{"num_hidden_layers": 14, "hidden_size": 160, "num_key_value_heads": 1, "norm_eps": 1e-05, "positions": "rope", "qk_norm": true, "optimizer": "adam_variant", "lr_mult_qkv": 0.4, "warmup_steps": 257, "train_tokens": 141600000}
MLP neurons of a small language model. Each row is named by its layer, matrix (up: input weights) and neuron, and shows model dimensions 80-143. Each number is 128 + 32 x the weight over its row's rms, rounded and kept within 0 to 255.
Before each neuron's rows, "fires after" lists the tokens most often just before its 100 highest values on Wikipedia text that the model never trained on. A number after a token or word is its count.

fires after: " w" 22, " C" 13, " H" 8, " W" 7, " c" 7
L9.up59 [130 127 114  89 126 120  66  71  53  87  62 128 179 113 116 120 135 111 158 113 164  86 112 187 122  81 113 146 102 154  69  87  83 149  69 104 117 119 125 142 132 176 146 106 108 112 138 192 120 128 145 113 122 134 148 130 120 160 158 146 128  80 109 107]

fires after: " l" 46, " f" 31, " L" 15, " m" 4
L7.up334 [125 138 153 141  98 134 113 173 146 115  73 163 148 119 135 141 124 132  94 175  97 116 132 121 100 154 164 115 124 100 102  80 169  67 150 126 110 131 175 148 174 189 183 109  91  78  76 154 181 107  84  90 115 123 133 112 141 147 129 125 128 134  68 135]

fires after: "y" 14, "a" 11, " M" 8, "is" 8, "m" 7, "o" 7
L9.up94 [160 131 100 127 158  92 166  65 142 159 119 135 213 109 120 134 145 115 148  61 152 128 142 188 123 133 152  98  81 130  86 125 103 182 148 124 148  98 128  94 115 195 104  83  95 108 141 109 144  85 136 147 143 130 122 174 135 110  78  96 148 143 184 185]

fires after: "b" 26, " a" 8, "C" 5, " c" 5, "v" 5, "ent" 4
L7.up235 [152 101  97  80 135 114 176  83 186 159 202 107  51 106 116 135  96 129 164 142 157 145 131 136 138 126 125 161 128 127 123 116  95 176 165 136 138 123 120 117 105 154 200 124 108  57 134 148 139 128 201 154 135 165 114 129  91  81  49 152 115 166 108  77]

fires after: " h" 17, " al" 15, "au" 8, "h" 7, " " 5, " to" 4
L6.up345 [121 107 120  59 131 135 131 147 101  87 160 177 148  51 128 102  71 156  67  51 143 185 147 145 137 133 113  88 167 135 150 100 122 110 103  89 120  82 137 149 146 123 167 146 157 113 114  89 139 157 136 163 144 172  68 117  78  95 182 107 146 136  95 138]

fires after: " de" 31, " s" 11, " L" 7, " des" 5, "ord" 4, "iv" 4
L9.up575 [197 136  61 128 121 103  87 138  99  89  89 191  48 116 134 117 152 159 109 117  43  61 168  74 115  75  35 161 138 144 114 142 152  85  99 166 131 165 132 138 134  74  83 184 126 176 136 132  95 132 160  86 102 151 150 134 117  97 159 170  96 110 135  63]

fires after: " l" 17, "l" 17, " M" 17, " T" 8, "c" 7, " the" 5
L2.up592 [164 146 100 195 133 117 190 144 100  80 175 109 144 104 143 145 119 164  87 137 127  74 160  96 158 161 164 132 142 102  90  70 185 149 110 121 114 124 104 120 140 136 194 155 113  79  97 216 119 137 130  85  93 199 124  93 111 184 126  90  78 124 220 122]

fires after: " y" 19, " " 19, " l" 17, " d" 14, " r" 4
L5.up140 [106 149 100 168 155 135  87 142 138 103 186 142 151 103 133  43  69 137 137 157 163 179 161  63 113 110 206 145 123 119  63  72 113 114 101 119 101 142 100 117 142 164 173 140 147 125 139 109 154 159 172 122 137 123 126 124 115 146 135  94 128 117 113 129]

fires after: "i" 25, "he" 10, "\\" 8, " 1" 7, " M" 6
L5.up446 [ 94 150 110  86 123 200 153 137 128 169 118 111  99 119 140 110 125 116 110 121 183 110 184 142 154 154 104  41  88 125  89 179  98 134  82 138  81 142 121 175  96  48 121  91 144 117  83 165 159 115 127 133 146 102 124 193 105 193 176  91 165  81 119 168]

fires after: " s" 27, "iv" 15, "er" 7, "olog" 7
L9.up518 [180 138  90 110 161 109 136 172 135 120 102 125  89 164 127  66 196 172 129 157  78 118 105 142 128  85 123 129 123 122 105 121 162 101  69 122 151 178 132 184 152  73 166 111 170 128 139 122 150 181 193 146 116 148 116  97  91 154 140 168 103  77 144 107]

fires after: "ce" 17, " L" 13, "ed" 8, "ent" 7, "er" 5, " ind" 5
L5.up627 [ 94 163 102 125 117  96 137  53 100 150 158 114  59 108 117 169 112 134 111 185 111 103  88 140 127 159 101 113 123 116 104 119 143 190  72 110  88 105 145 159 157 129 155 150 142 155 119 185  80 150  88 161 149 106 114 129 149  80 144 138 143 180 194 182]

fires after: " M" 15, " " 14, " l" 9, " m" 7, " L" 5, "and" 5
L6.up323 [174 130 138 141 152 185  99  90 154 163 124  49  88 144 133 129  69 109 156 161 140  61 104 137 144 112 115 191 129  76  81 130 107 170 129 115 145 129 121 133 105 172 129 104 107 140  91 165  96  86  80  89 158  95 173 147 143  96 120 192 156 111 148 141]

fires after: " the" 26, " Ar" 12, " A" 9, "he" 8, "y" 7, "h" 5
L2.up460 [114  99 107 102 112 171  62 136 145  84 133 155  64 147 127 168 124 147 113 160 132 156 127 145 154 174 161  66 114  99 128 125  45  79  91  81 131  72 110 127 131 132 133 140 139  80  65 152 190  64 152 113  92 177 107 129 115 107  91  81 119 114 134 118]

fires after: "|" 20, " 1" 11, "\n" 10, " 4" 8, " 5" 7, " 3" 7
L9.up593 [134 142  93 108 119 114 160  95 165 132 128 125  84 111 117 148 190 130  93 110 148 159 181  74 152 130 123  94 142 151 166 121 115 140 127 140 180  91 124 125 125 132 100 114 109 120 107 101  74 132 102 111 157 100 110 123 167  92 168 122 122 107  75 146]

fires after: " M" 26, " T" 25, " N" 9, " V" 7
L2.up250 [124 127  97 129 112 175 157 158 100  74 161 128 121 139 152  55  99 128  93 139  75  64 196  79 139 119 170 173 158 139 124 187  82 170 101 129 191 118 140 110 124 127 177 137  70 102 115 148  82 172 190  99 134 132 128 146 176 174 117 182 128 140 189 124]

fires after: "re" 19, "um" 16, "ak" 6, " o" 6, "it" 4, "he" 4
L6.up148 [152 141 130 125 155 110  84 199  48  93 112 121 147 126 129 171 137 125 136 131 146  88 145 107 129 152  99 177  75 195 120 109 103  84 229 121  84 162 114  95  99 182 114 143 106 160  53  91 100  98 114 129 127 157 123 100 174  77 161  87 143 175  77 108]

fires after: "\n" 39, " o" 12, " D" 9, " pro" 7, " ex" 6
L2.up367 [104 120 176 158  49 119 199 164 180 143  64 128  96  94 134 155  88 114 169  94  79 165 181 120 133  65 123 115 108 155 146 143 100  84 172 144 166  91 112 174  85 151 172 151  78 115 124 105  56 178 144 111 130 116 150 127 120  65  80  82 104 105 102  97]

fires after: "\n" 50, " |" 21, ";" 5
L9.up401 [155 121 122 112 147  77 158 169 172 124 138 123  54 152 118 112 177 177 154 141  88 151 184 100 162 159 140  97 122 160  99  91 121 141 175 146 174 108 172 173 100 119 139 168 120 165 111 107 134 132 197 169 149 180 138  89  96  74 120 141  96 128  62  91]

fires after: " p" 24, "ar" 11, " k" 10, " ar" 6, " ad" 5, " P" 5
L11.up454 [104 129 117 107 101 120 156 173 129 155 138 130 135 125 120 135 173  70 157 104 137  61 134 132 190  77 151 124 105  78  93 146 122 167 144 141  84 205 143 149 103 188 128 157 146 125 118 135 162  94  87  64 144  69 173 176 100 186 117 163 154 155 109  60]

fires after: " |" 42, "s" 9, "k" 5, ";" 4
L11.up198 [148 143 154 152  93  98 129 169 106 152 135  58 156 141 124 170  88 158 152 134 165 115 139 175 103 138 200  68  99 147  94  94  99 131 128 122 136  57 196  93 104 146 123 148 155 113 123 174 129 118 113 164 114 212 103 112  98 159 158 135 113 136 143 108]

fires after: " m" 13, " of" 11, " l" 9, "r" 7, " 199" 5, "ed" 5
L7.up446 [165 143 111 146 120 126 132 102 121 117  49 153 141 111 130  56  70 175 155 181 108 126 119 127 127 138 176 120 164 129 170 147 106 171 112 146 152 123 101 106  78 140  63 149 191 113  80 155 123 139 130 139 127  29 143 128 180 166 159 100 155 161 144  84]

fires after: "t" 19, " cont" 11, " y" 10, " g" 5, " d" 5
L5.up507 [101 167 110 159 164  85  99 111  97 115 174 131 106 123 138 122  74 150 100 152 119 127 169 113 118 129 189 175 135 126 113 116 106 135 129 140  93  94 154 162 141 153 185 156 161 145  81 169 117 170 117 143 166 113 172 153 151 175 156  98 111 176 120 133]

fires after: " b" 22, "b" 11, "|" 9, "4" 6, " j" 5, "2" 5
L9.up613 [128 119 109 113 141 164  98 192 129  86 152 132  81 156 128  56 130 113 113 171 105 114 151 104 104 135  85 111 147 118 105 142 116 153  60 141 161 157 110 176  36  90  97 149 165 126 143 112  91 151 130 120 117 139 108 111  78 116 192 156  89 173 146 153]

fires after: " t" 19, "p" 14, "ra" 8, " T" 7, " D" 4
L7.up352 [111  93 165 111 134 127  94 179  95 133 116 114 113 140 112 159 138 140 103  86 188 116 107  70 143 154 127 168  69 162 107 120 185 114 163  92 134 147 148 124 149 176 143 102  76 146 205 133 129  77 138 179 134 109 111 128  75  94  99  75  74  99  91 172]

fires after: " s" 29, " S" 13, " se" 12, " st" 10
L5.up120 [134 130 150 192 105  52  76 157 134 170 139 100 110 143 125 102 138  84  89 122 120 111 119 142 116 173 139 131 139 176  91 103 152 194 131 137 129 107 148 139  86 113 184 146 127 138 147 140  73 129 125 120 128 133  96 131  76 134  95 167 135 141 109 106]

fires after: " L" 22, " M" 16, " le" 11, " l" 10, " he" 8, " " 8
L7.up563 [ 96 118 103 111 100 120  87 141 114 104 120 104 148 118 110  76 148 142 159 118 100 111  79  91 101 117 130 115 127 120 102 128 155  87 149 124  83 131 181 145 179 165 208 141  90 138 108  91 108 117  82 118 115 114 115 177 143 120 163 107 131 143  88 143]

fires after: " |" 44, "," 7, " 2" 4, ":" 4, " from" 4, "\n" 4
L11.up173 [173  94  67 138 149 108 179 161 108 112 134  85 153 102 128 136 134 111 165  77 161 127 155 119 130 101 137 127 121 156 111 140 153  92 163 114 119  87  93 173 161  83 123  78 112 113 103 168  78  78  97 124 110 140 130 137 112 148 161  94 111  94  97 149]

fires after: " e" 16, " f" 11, "vi" 10, " m" 7, " c" 7, " k" 7
L5.up258 [126 121 180  87 110  57 179 101 157  80 153  93  91 153 130 164 101  93 138 145 121 101 180 109 115 124  67 136 110 131 131 102 186  91 134 129 122 164 141 136  97  97 122 172 190 127 215 153  74  73 103 125 125 109 127 101 179 168 137 115 114  79 105  36]

fires after: " off" 26, " pro" 16, " st" 8, " se" 7, "ff" 5
L5.up286 [ 99 167 100 112 158  93  81 114  96 163 142 126 101 105 130 116 132  97  86  88 186 131 127 149  94 148 108 144 153 101  79  99 134 175 147 126  49  81 161 107 155 165 135 182 137 153 113 173  87 162 109 107 148  90  87 108 130  97 115 181 107 143 134  22]

fires after: "ed" 25, "emb" 10, " part" 7, " W" 5, "wn" 5
L5.up344 [144 146 115 117 117 137  84 133  79 136 168  80 179 152 126 164 108 138 142 132 103 154 128 103  92 198 173  91 180 162 162 138 143  92  90 160  89 178 131  95 168 158  82 123 129 195 172  64 156  51  79 129  75 107 125 144  77 119 164  96 134 126 128 116]

fires after: "-" 41, " b" 18, " B" 12, "|" 9
L9.up64 [140 121  60 126 129 166 151 135 144 118 109  93 146 123 120  84 126  91 122 144 105 157 206  97 132  77 139  80 168 140 201 143  88 173  97 156 134 150 140 145  99 120 105 174 115 152 112 161  93 176  88 104 124 130 149  79 144 111 121 109  97 136 139 118]

fires after: " |" 73
L11.up345 [167 154 173 139 109  91 175 153  95 130 125  79 113 140 132 177  37 105 109 139 112 128 176 126 118 155 185  76 140 144 155  88 142  91 116 101 147  71 127 122 163 149 137 166 108 110  64 107 179 149 127 173 138 180 113 104 115 165 155 130  98 113  81 175]

fires after: " M" 22, " d" 13, " a" 10, " l" 8, " D" 6
L7.up364 [ 99  94 144 205 141 105 120 148 123 157  84 119 166 112 129  84 124 100 182 185 112 180  73 119 113  96 166 126 149 145  78 121 105 153 155 136 124 139  96 149 153 166 209  96 137 109 129 176 119 107 145  84 119 105 146 155 135 137 191 111 107 120 153 112]

fires after: " m" 21, " M" 14, " e" 11, " W" 9, " r" 8
L7.up113 [128 121 178 163  85 183 145 141 117 104 110 173 154 178 129  99 118 139 105 127  89 134 108 122 133 146 121 117 113 141 190 104 135 124  70 116 113 176 101 145 121 101 143 116 134 134 120 141  76 131 117  82 119 115 133 133 138 140 182  47  92 111 182 154]

fires after: "-" 27, " t" 18, " " 14, " T" 12, "/" 8, " v" 8
L7.up258 [115 116 129 142  92 125 101 141 150 142 131  48 101 108 110 157  60 109 146 167 139  93 143 107 119 176 118  72  68 127 106  73 194 128 156  96 150 121 142 154 137 119 157  80  83 103 148 143  92 120 155 119 126 108 151 141 139 124 100 118 116 107  46  99]

fires after: " re" 36, "f" 6, " de" 6, " Re" 5, " M" 5
L10.up114 [135 116  55 141 155 122  98 143  78 146 109 133 141 154 131 123 102 149 182 112  98 174 169 105 120 113 158 173  67 102 163 150 104 167 142 111 124 126 158 130  69 138 109 109 139 176  87 178 156 143 126 160  96 158 126 103 132 155 176 126 117 160 119  84]

fires after: " |" 34, ";" 14, " C" 9, " Ch" 6
L10.up352 [119 145 116 123 125 124  89 161  99 122  82  21 106 120 136 154 187  51 102 156 123 184 125 109 168 127 156 159 117 171 125 111  79 112 142 105 141  80  80 143 152 147  49 222 150 153 154 147 117  78 110 117 134 111 165 155  86 113 117 146 176  85 145 121]

fires after: " p" 20, "p" 14, "v" 9, "is" 8, " F" 7, " P" 6
L6.up276 [110 127 132 135 110 140 175 134 118  91 133  86 153 172 142 113 132 150 114 144 136 101 108 162 159 151 148  61 131 126  69 140 105 157  96 115 137 137 129 127 104 104 221 141 137 114 162 117 191 116  50 134 110 186 166 139 138 133 129 128 141 126 152 105]

fires after: " 200" 23, " 199" 7, " wh" 6, "ine" 6, " m" 5, " M" 4
L7.up134 [ 99 107 102 126 150  74 148 149 160  77  31 147 159 145 146  69  80 124 156 136  81 108  88 153 102 146 142  74 180 142 155 156  82 136 132 141 129 151 102 178 110 129  96 147 111 115  35  61 112 178 115 114 134 121 117 138 128 134 143 131 116 184 119 134]

fires after: "v" 20, " v" 12, " C" 10, "c" 7, " V" 6, "C" 6
L10.up325 [140 145 130 165 154 143  95  73 142 199  89 159 142  98 132  94 201 171 126 117 116 196 125 131 117 104 136 126 117 162 133 146 135 168  78 132 150 124  94 102  97 117 117  94 152 138 151 156 150 132 108 118  93 136 133 194  98 108 131  97 186 107 142 122]

fires after: "|" 43, " M" 11, " B" 7, " m" 7, " 2" 5
L9.up481 [208 144 143  95 111  61 130  97 119 122 186  87 116  83 107 159 123 143 160 124 166 109 171 138 158 126 126 199 166 127 176 117 166 151 162 127 143 167 145  94 115  84 142 109 140  72 106 129 178 103 144 110 151  99  74 121 102 145 151 167 102  87 166 125]

fires after: " Com" 12, " R" 12, " M" 9, " J" 7, " was" 5, " A" 5
L6.up147 [196 127 142 145 155 138 148 130 127 102 136 183 135 207 153 193 118 142 126  97 120 105 127 134  52  99 126  63 117  96 154 154 129 138 169 123 126 147 133  79 115  78 105 152 124 110 200 162 141 143 194 106 156 138 123 152 111 128  61 101 115 115 116 116]

fires after: " l" 21, " L" 10, "m" 10, " m" 9, " Mar" 6, "v" 6
L6.up486 [134 169 116 111 133 171  97  75 114 122 129 104 138 142 133 173 140 146 147 137 147  78 158 125  78 129 150 121 121 107  78 126 127 190 137 126 158  73  66  99 101 136 171  52  76 135  95 143 185 133  91  86 127 111 134  76 139  88 191 103 169 102 171 131]

fires after: " s" 13, " gr" 11, "vi" 11, " Gr" 10, "i" 10, "\\" 6
L5.up356 [ 95 118 137  84 168 126 118 155 167 114 126 161 124 138 129  65  99 112 120 134 150 139 189  62 134  91 166  95 113 133 114 157  92  88 124 144 118 165  95 131 105  95 148 105  87  91 108 172 118 130 181 115 126 204 161 161 117 181 148  80 117  81 142 114]

fires after: " c" 16, " H" 11, " C" 10, "he" 8, "h" 8, " w" 6
L9.up153 [135 142 123  56 102 139 115  95  30 125  92  98 214 111 134 121 123 137 167 153 143  77 129 222 114 120 194 109 131 102 139  87 135 136 131 165 172  98 148 136 154  92  63 115  95 122 113 132 110 139 154  97 121 166 152  89 118 169 116 150 121  82 182 106]

fires after: " C" 16, "l" 10, "ou" 9, "c" 9, "ol" 9, "C" 7
L10.up50 [114 160 117 166 159 121  80  76 107 199  97 125  92  85 144  87 179 171 165 156 166 206  98 105 144  85 187 133  98  91 143 139 153 129  92 104 137 125 123 113 176 149 118 109 134 121 142 161 112  96 127  98  86 151 148 124  76  94 133 118 115 111 179  81]

fires after: " comp" 21, " Re" 15, " A" 12, " Com" 5, " R" 4, "ar" 4
L6.up392 [154 166  90 126 166 100 191 112 171  57 125 105 164 161 138 121 104 120 122 144 130 130 159 145 123 184 165 135 119 157 101 112  55 119 139 119  84 106 141 117 133 133 153 124 155 138 189 111 150 160 104  53 122 142 150 140 121 136 178 137 112 143 117  86]

fires after: " m" 19, " de" 18, " ear" 8, " f" 6, "ar" 6
L7.up149 [ 91 134 103  95 141 160 118 151 138 109 133 126  95 115 131  99 118 116 137 174 110 125 168 117  99 137 152 104 164 119  70  77 129 144 169 143  99 132 121 165 152 162 133 165 101 167  99 149 182 135  61  96 159 139 134 140 154 139 130 102  94  77 118 157]

fires after: " |" 29, ")" 14, "s" 5, "4" 4, "ated" 4
L6.up172 [151 115 146 147 130 129 123 142  85 109 163 122 111 146 142 161  80 130  99 155 120 118 140 151 103 169  92 138 113  99 106 103 152 153 130 114 112 149 125 114  78 126 197 150  79 149  52 142 179 133 155 157  84 174 102 143 163  73 182 169 158 147  98 164]

fires after: " M" 35, " m" 24, "at" 9, "h" 6, "m" 4
L10.up54 [123 128 149 120 112  99 131 150 138 185 146  75 112 172 151 142  84  80 131 114 181 106 154 150 148 144 128 174 144 109  99 175 165 138 178 102 123 173 124 126 124 163 144 146 176 119 153 126 138 162 158 135 162 103 139 109 107  97 128 128 128 117 173 126]

fires after: " is" 18, " |" 16, " " 14, ";" 5
L10.up298 [127 151 134 146 124 178 164 143  28  75 155 158 102 111 126 123 146  51 165 105 138 108 178  74 138 161 135 126 111  87 142  91 110  95 126 141 166  97  97 117 157 134 125 195 120 179 131 107 113 107  99 117 134 135 185 127 137 114  86 162 139 141 152  87]

fires after: " " 18, " the" 13, " a" 11, "d" 10, " in" 9, " im" 6
L6.up587 [102 101 114 128  96 206 114 115  92 163 165 122 115 129 131 186  99  66 113  79 108  92 138 153 123 106  52  74 118 128 151  73 159 183 168 115 127 178 139 100 118 112 120 175  98  88 126 144 128 159 156 144 161 183  88  98 135  91  63  68 161  84 115 111]

fires after: " T" 18, " sy" 12, " v" 9, " h" 7, " sh" 6, " H" 6
L2.up70 [ 80 102  98 126  83 212 149 114 161  97 106 134 100 110 112  69  86  77 175 135  67  75 170  93 103 114 108 121 104 129 154 146  97 153 122 208 165 221 113 141 140 146 145 110  85 122  94 144 102 169 194 124 132 149 136 140 150 125  88 160 174 107 100 100]

fires after: " Ch" 22, " bu" 16, " h" 14, " p" 8, "h" 6, " w" 6
L6.up67 [182 145 118 153  80  98 109  84  89  96 136  92 166  92 125 125  34 163  52 125 138 147  98 153 116 164 105  75  92 121 122  97 150 104  78 123 104 149 135 128  83 153 172 175  86 105  95 130 115 157 203 180  97 153  99 108 142  80 167 148 172 123 103 168]

fires after: " |" 24, "or" 17, " e" 8, " n" 7, " de" 5
L11.up504 [148 137  94 136 103 181  88 159  61  67 132  51 119 124 138 139 128 105 121 116 145  61 150 132 169 117 172  97 177 112 138  80 139  89 105 129 141 127 133 124 159 176 100 133  99  69  35 159 152 140 128 184 132 223  89  83  98 137 111 142  90 120  94 179]

fires after: " part" 12, "s" 12, "ff" 11, " P" 10, "ed" 5
L5.up160 [115 159 149 133 151 129  78 142  41 122 152  59 111  92 107 217 147 112 164 143 168 155 126 150 166 128  93 156 139 145 155 107 144 132  67 148 139 188 155 111 111 180 113 138  79 201 144 128  96 100 142 162 145 141 114  98 138 124 131  80 153 174 164 124]

fires after: " the" 17, " a" 15, " to" 7, " c" 7, " The" 5
L6.up211 [175 138 103 136 145 164  83  42 180 187 148 129  95 142 137 154  89 152 132  74  61 147 105 122 107 140  92 128 121  66 101 113 123  76 116 133 137 150 104  94 175 131 123 150  81 132 139 149 159 150 192 149 139 140  98 132  97 133  27 154 139  99 154 136]

fires after: "\n" 35, " Com" 21, "ar" 14, "ur" 6
L6.up610 [110 149 121 100 160 157 173 155 157 146 138 155 162 152 132 119 122 122  87 133 129 114 126 146 106 109 126  87 142 128 102 116  76  85  52 136 135 156 124 135 143 119 170 163 160  97 172 107 128 168  57 106 147 185 131 148  96 120 163  98 120 106 172  98]

fires after: " R" 19, " |" 14, " r" 11, " W" 10, " L" 6, " M" 5
L11.up539 [140 120 145 118 144 111 203 195  99 113 129  67 215 148 125 121 109  73 176 117 134 118 153 119 169  64  95 121 112 139 137  62 129 122 142 144 161  82 104 108 152 139  93 167 124  81  66 158 123 100 147 158 119 149 117 136  67 198 146 122  80 164  61 125]

fires after: "ro" 15, " C" 15, "y" 13, "h" 8, "s" 5, " wh" 4
L2.up166 [ 86 111  97 124 135 110 111 148 108 101 114 153 101 129 154 111  30 179 131 121 142  82 141 124 130 144 204  74  96 142 124 134 104 103 149  73 129  69 117 128 119 185 127 134 120 111 113 143 106  99 155  85  85 110 112 104 154 106  75 146 128  71 154  84]

fires after: " l" 37, " W" 14, " M" 10, " L" 8, " w" 6
L9.up569 [165 137 136 126  64 170  99 150 122 135 120 218 132 171 134 147 145 150 123 164 107  75  96 106 112 164  88 139 159  90 127 129 163 146  23  99 166 178 121 158 205 113 153  96 108 175 120 173  76 110 105 118 121 136 172 155 159 127 115  51 153 107 186 143]

fires after: " |" 40, "," 7, "ing" 6, " Th" 6
L11.up310 [142 108  87 128  89 159 125 196 134 144 101 129 155  92 127 120 152  78 127 104  93 148 118 167 159  86 106 155 112 159  89 184 139  87 155 116 169  74  74 166 163 116 145 103 134  88 130 143  55 137 140 144 154  29 170 167  91 170 124 151 128 139  91 104]

fires after: " m" 13, " M" 12, "re" 9, " le" 9, " l" 8, " Pl" 5
L7.up319 [131 130  75 105 130 110 109 116 147 163 114 130 136  80 118  88 130 158 164 116  92 104 158 151 154 132 113 102 126 129 119 173 113 155 120 154 184 198 163 144 132  86  50 115 111 163 122 173  83 129 126 130 126  47 130 167 190 152 167 185 137 134 111 113]

fires after: " |" 28, " " 19, ";" 9, "r" 5, "-" 5, " St" 4
L11.up522 [109 152 171 146 147 143 124 170  57 154  99 119 119 130 133 146  75 133 137 114 137 182  87 143 107 137 181 102 160 125 149 122 162 142 112 120 179 106 180 170 145 122 160 140 114 106 114 162 129 124 128 196 128 152  88 162 102 146 140 186 109 161  81 127]

fires after: "|" 23, " the" 10, " in" 9, "-" 5, "est" 4, " B" 4
L9.up337 [153 132 151  89 178 131 123 119 136 117 166  60  72  94 117  83 134 130 159 150 163 128 162 152  96 185 173 135 143 131 114 165 111 115 187  87 147 109 108 142  92  69 100 131 127  78 133  99 123  87 137  64 111 174  77 112 131 134 126 163  71 122 155  96]

fires after: " m" 29, " F" 11, " f" 8, " s" 7, " S" 6, " |" 5
L5.up111 [137  91 102 115 106 128 155 133 133 127 170 140 115 134 127  57 139 127  80 145 100 150 148 104  84 140 163  74 104 179 126  99 149 139  91 110 117 110 199 157  72 122 120 168 143 103 111 143  68 137  64 157 136  90 133 140 166 170 157  89 110 111 166  24]

fires after: "m" 29, " comm" 14, " a" 8, "b" 6, " the" 6, "ri" 6
L7.up151 [125 136 169 133 127 164 165  44 102 119 202 117  94  99 144 155 167 164 144 130 107 121 145 128 127 120 114 163 112 114 154 131  75 110 124 160 142 208 131  58 119 148 199 115  71 126 164 142 129 111 152 161 113  88 120 120 150  97 100 153 112 127 107 126]

fires after: " M" 50, "M" 9, " He" 7, " L" 5, " m" 5, " H" 4
L7.up75 [108 123 174 100  71 182 123 120  90 135 100 129 110 120 134 152 105 177 104 134  61 155 117 151  87 141 117 150 131 112 112 101 137 124 131 137 110 119 142  85 146 161 182  80 117  82  61 171 137 141 115 154 141 132 133 119 197 157 124 114 127 118  73 178]

fires after: " Com" 24, " A" 13, "om" 9, " pr" 8, " Pr" 8, " an" 7
L6.up539 [146 159  84  75 114 155 137 145 191 128 128  94 152 173 140 110 156 181 126 108 125  86 177 130 154 134 198 126 111 131  39 115 150 116 126 118 169 109 128 162 111 101 213 144 123 140 159  94 160 184  23 132 119 151 161 179 129  94 131 173 106 155 121 121]

fires after: " |" 20, "|" 8, ")" 8, " " 8, "/" 7, " te" 7
L9.up377 [180 152  60 121 141 126 130 114 116 119 153 111 113 153 121 105 138 187 173 121 156 162 200 145 141  78 118  92 119 166 110 109  75 166 154 125 181 144 130 135 158 140 112 122 123 144 191 124 165 121 143 144 148 112 182  62 106 122 146 174  97 125  83 104]

fires after: " re" 15, " f" 12, "f" 10, " app" 6, " ab" 4, " comp" 4
L10.up197 [111  90 124 109 147 148 153  54 100 149  95 148 120 152 125 138  58 171 156 118  91  96 135 126 156  78 123 149  88  90  98 167 103 114 153 158 160 172 131 112  64 180 132  99 165 151 110  80 133 108 171 139 150 132  95 137 127 157 189 118 120 176 154 112]

fires after: " Ch" 18, " ad" 13, " p" 8, " w" 6, "k" 6, " o" 5
L6.up352 [136 123 109 158 143  99 110  90  94  85 123  93 153 158 143 186  58 157 111 105 156  84 112 163 106 212 138  79 118 134 134 136 159  78 106 137 180 206 114  76  74 146  97 144  97 124 117 123 119 146 161 111 155 238 138 131 148 110 158 105 181 135  97  97]

fires after: " F" 23, " f" 11, " South" 10, " |" 8, "F" 6
L10.up116 [117  97 118 125 154 109 149 162 137 117  89 112 165 154 113 113  96  80 178 112 107 163 133 114 114 175 102 166 171 138 122 126 152 141 180 135 129 112  94 162 103 158  76 189 149 139 114 102 110  52 190 113 127 196  90  88 167  89 163 121 133 129  53 185]

fires after: "g" 20, " g" 13, "et" 12, "k" 6, "ig" 6, "z" 6
L10.up55 [161 107 185 148  80 145 157  48 114  44 186 204 179  99 133 132 137 140 142 152 189 150 101 142 124 118 135 124 110  93 163 163  84  85  99 139 124 131 135 102 130 138  81 135 147  99 158 161 110 159  73 132 131 129 129 134 138  93 115  76 144 178 143 146]

fires after: " P" 21, " comp" 13, " p" 12, " T" 6, "ent" 5
L6.up31 [153  92 118 113 137 140 128 103 140 149 154  99  53 160 136 134 162 166 135  86 121  70 114 132 181 101 153 104 135 122  96 125 120 135 159 165 139 183 146 118 112  89 150 115 148 138 148 101 172 152  83 115 141 160 170 192 150 192  42 136 126 101 117 108]

fires after: " " 16, "t" 15, " d" 10, " l" 8, " h" 7, "at" 6
L2.up62 [171 113 173 149 123 106 168 116 122 137 129 125 133 174 143  93 169 123 149 112 124 102 139 137  76 133  36  88 123 153 129 110 154 182 159 147 115 156  72 111 161 129 166 111 105 120 138 149  78 129 114 130  93 153 133 162 134 106 117 127 187  51 169 118]

fires after: "t" 21, "m" 9, "ri" 9, " att" 8, "ep" 7
L2.up31 [167 118 156 144 139 137 114  80 114 119 168 122 154 143 109  93 162  68 110  98  97 152 130 139 130  57 158 173  93 140 132 121 134 128 101 130 159 155  92 107 103 130 105 138 115 151 122 132 117 120  96 148  91 162 127 153 178 117  98 118 174 110 117  97]

fires after: " c" 22, " P" 14, " C" 7, "ac" 4, "anc" 4, " pr" 4
L9.up571 [114 128  91 125 126 113 151 103 131 121  70  97 165 150 110 138 137 129 145 117 135  98 118 199 154 168 130 120  81 110  83 132  85 161 125 116 153  89  90 150 193 211 102  78  87 159 162 118 111  87 159 129 125 212 156 113 150 138 119  81 153  89 138 142]

fires after: "f" 23, " |" 22, "t" 10, "ough" 5, ";" 5, " n" 5
L11.up33 [132 109 176 173 132 209 104 183  81 122  98  97 161 142 120 132 181 122 114 128 148 139  74 129 119 105 177 117 163  98  94  90 137  80 120  94 185 109 154 137 131 135 174 132  87  62  91 179 135 143 143 119  95 146 114 137 118 147 118 143  88 163  90 171]

fires after: " M" 25, " A" 20, " the" 7, "m" 6
L10.up526 [174 144 164 156 133 153 167  94  57  62 123 162 133 140 138 129 145 119 117 102 159 138 183 167 110 181 134 103  75 138 101 153 103 110 119 151 129 131 110 130 127 167 106 160 105 102 162 139 124 115 116 100 132 106 171 164 154  93 168 124 144 197 155 119]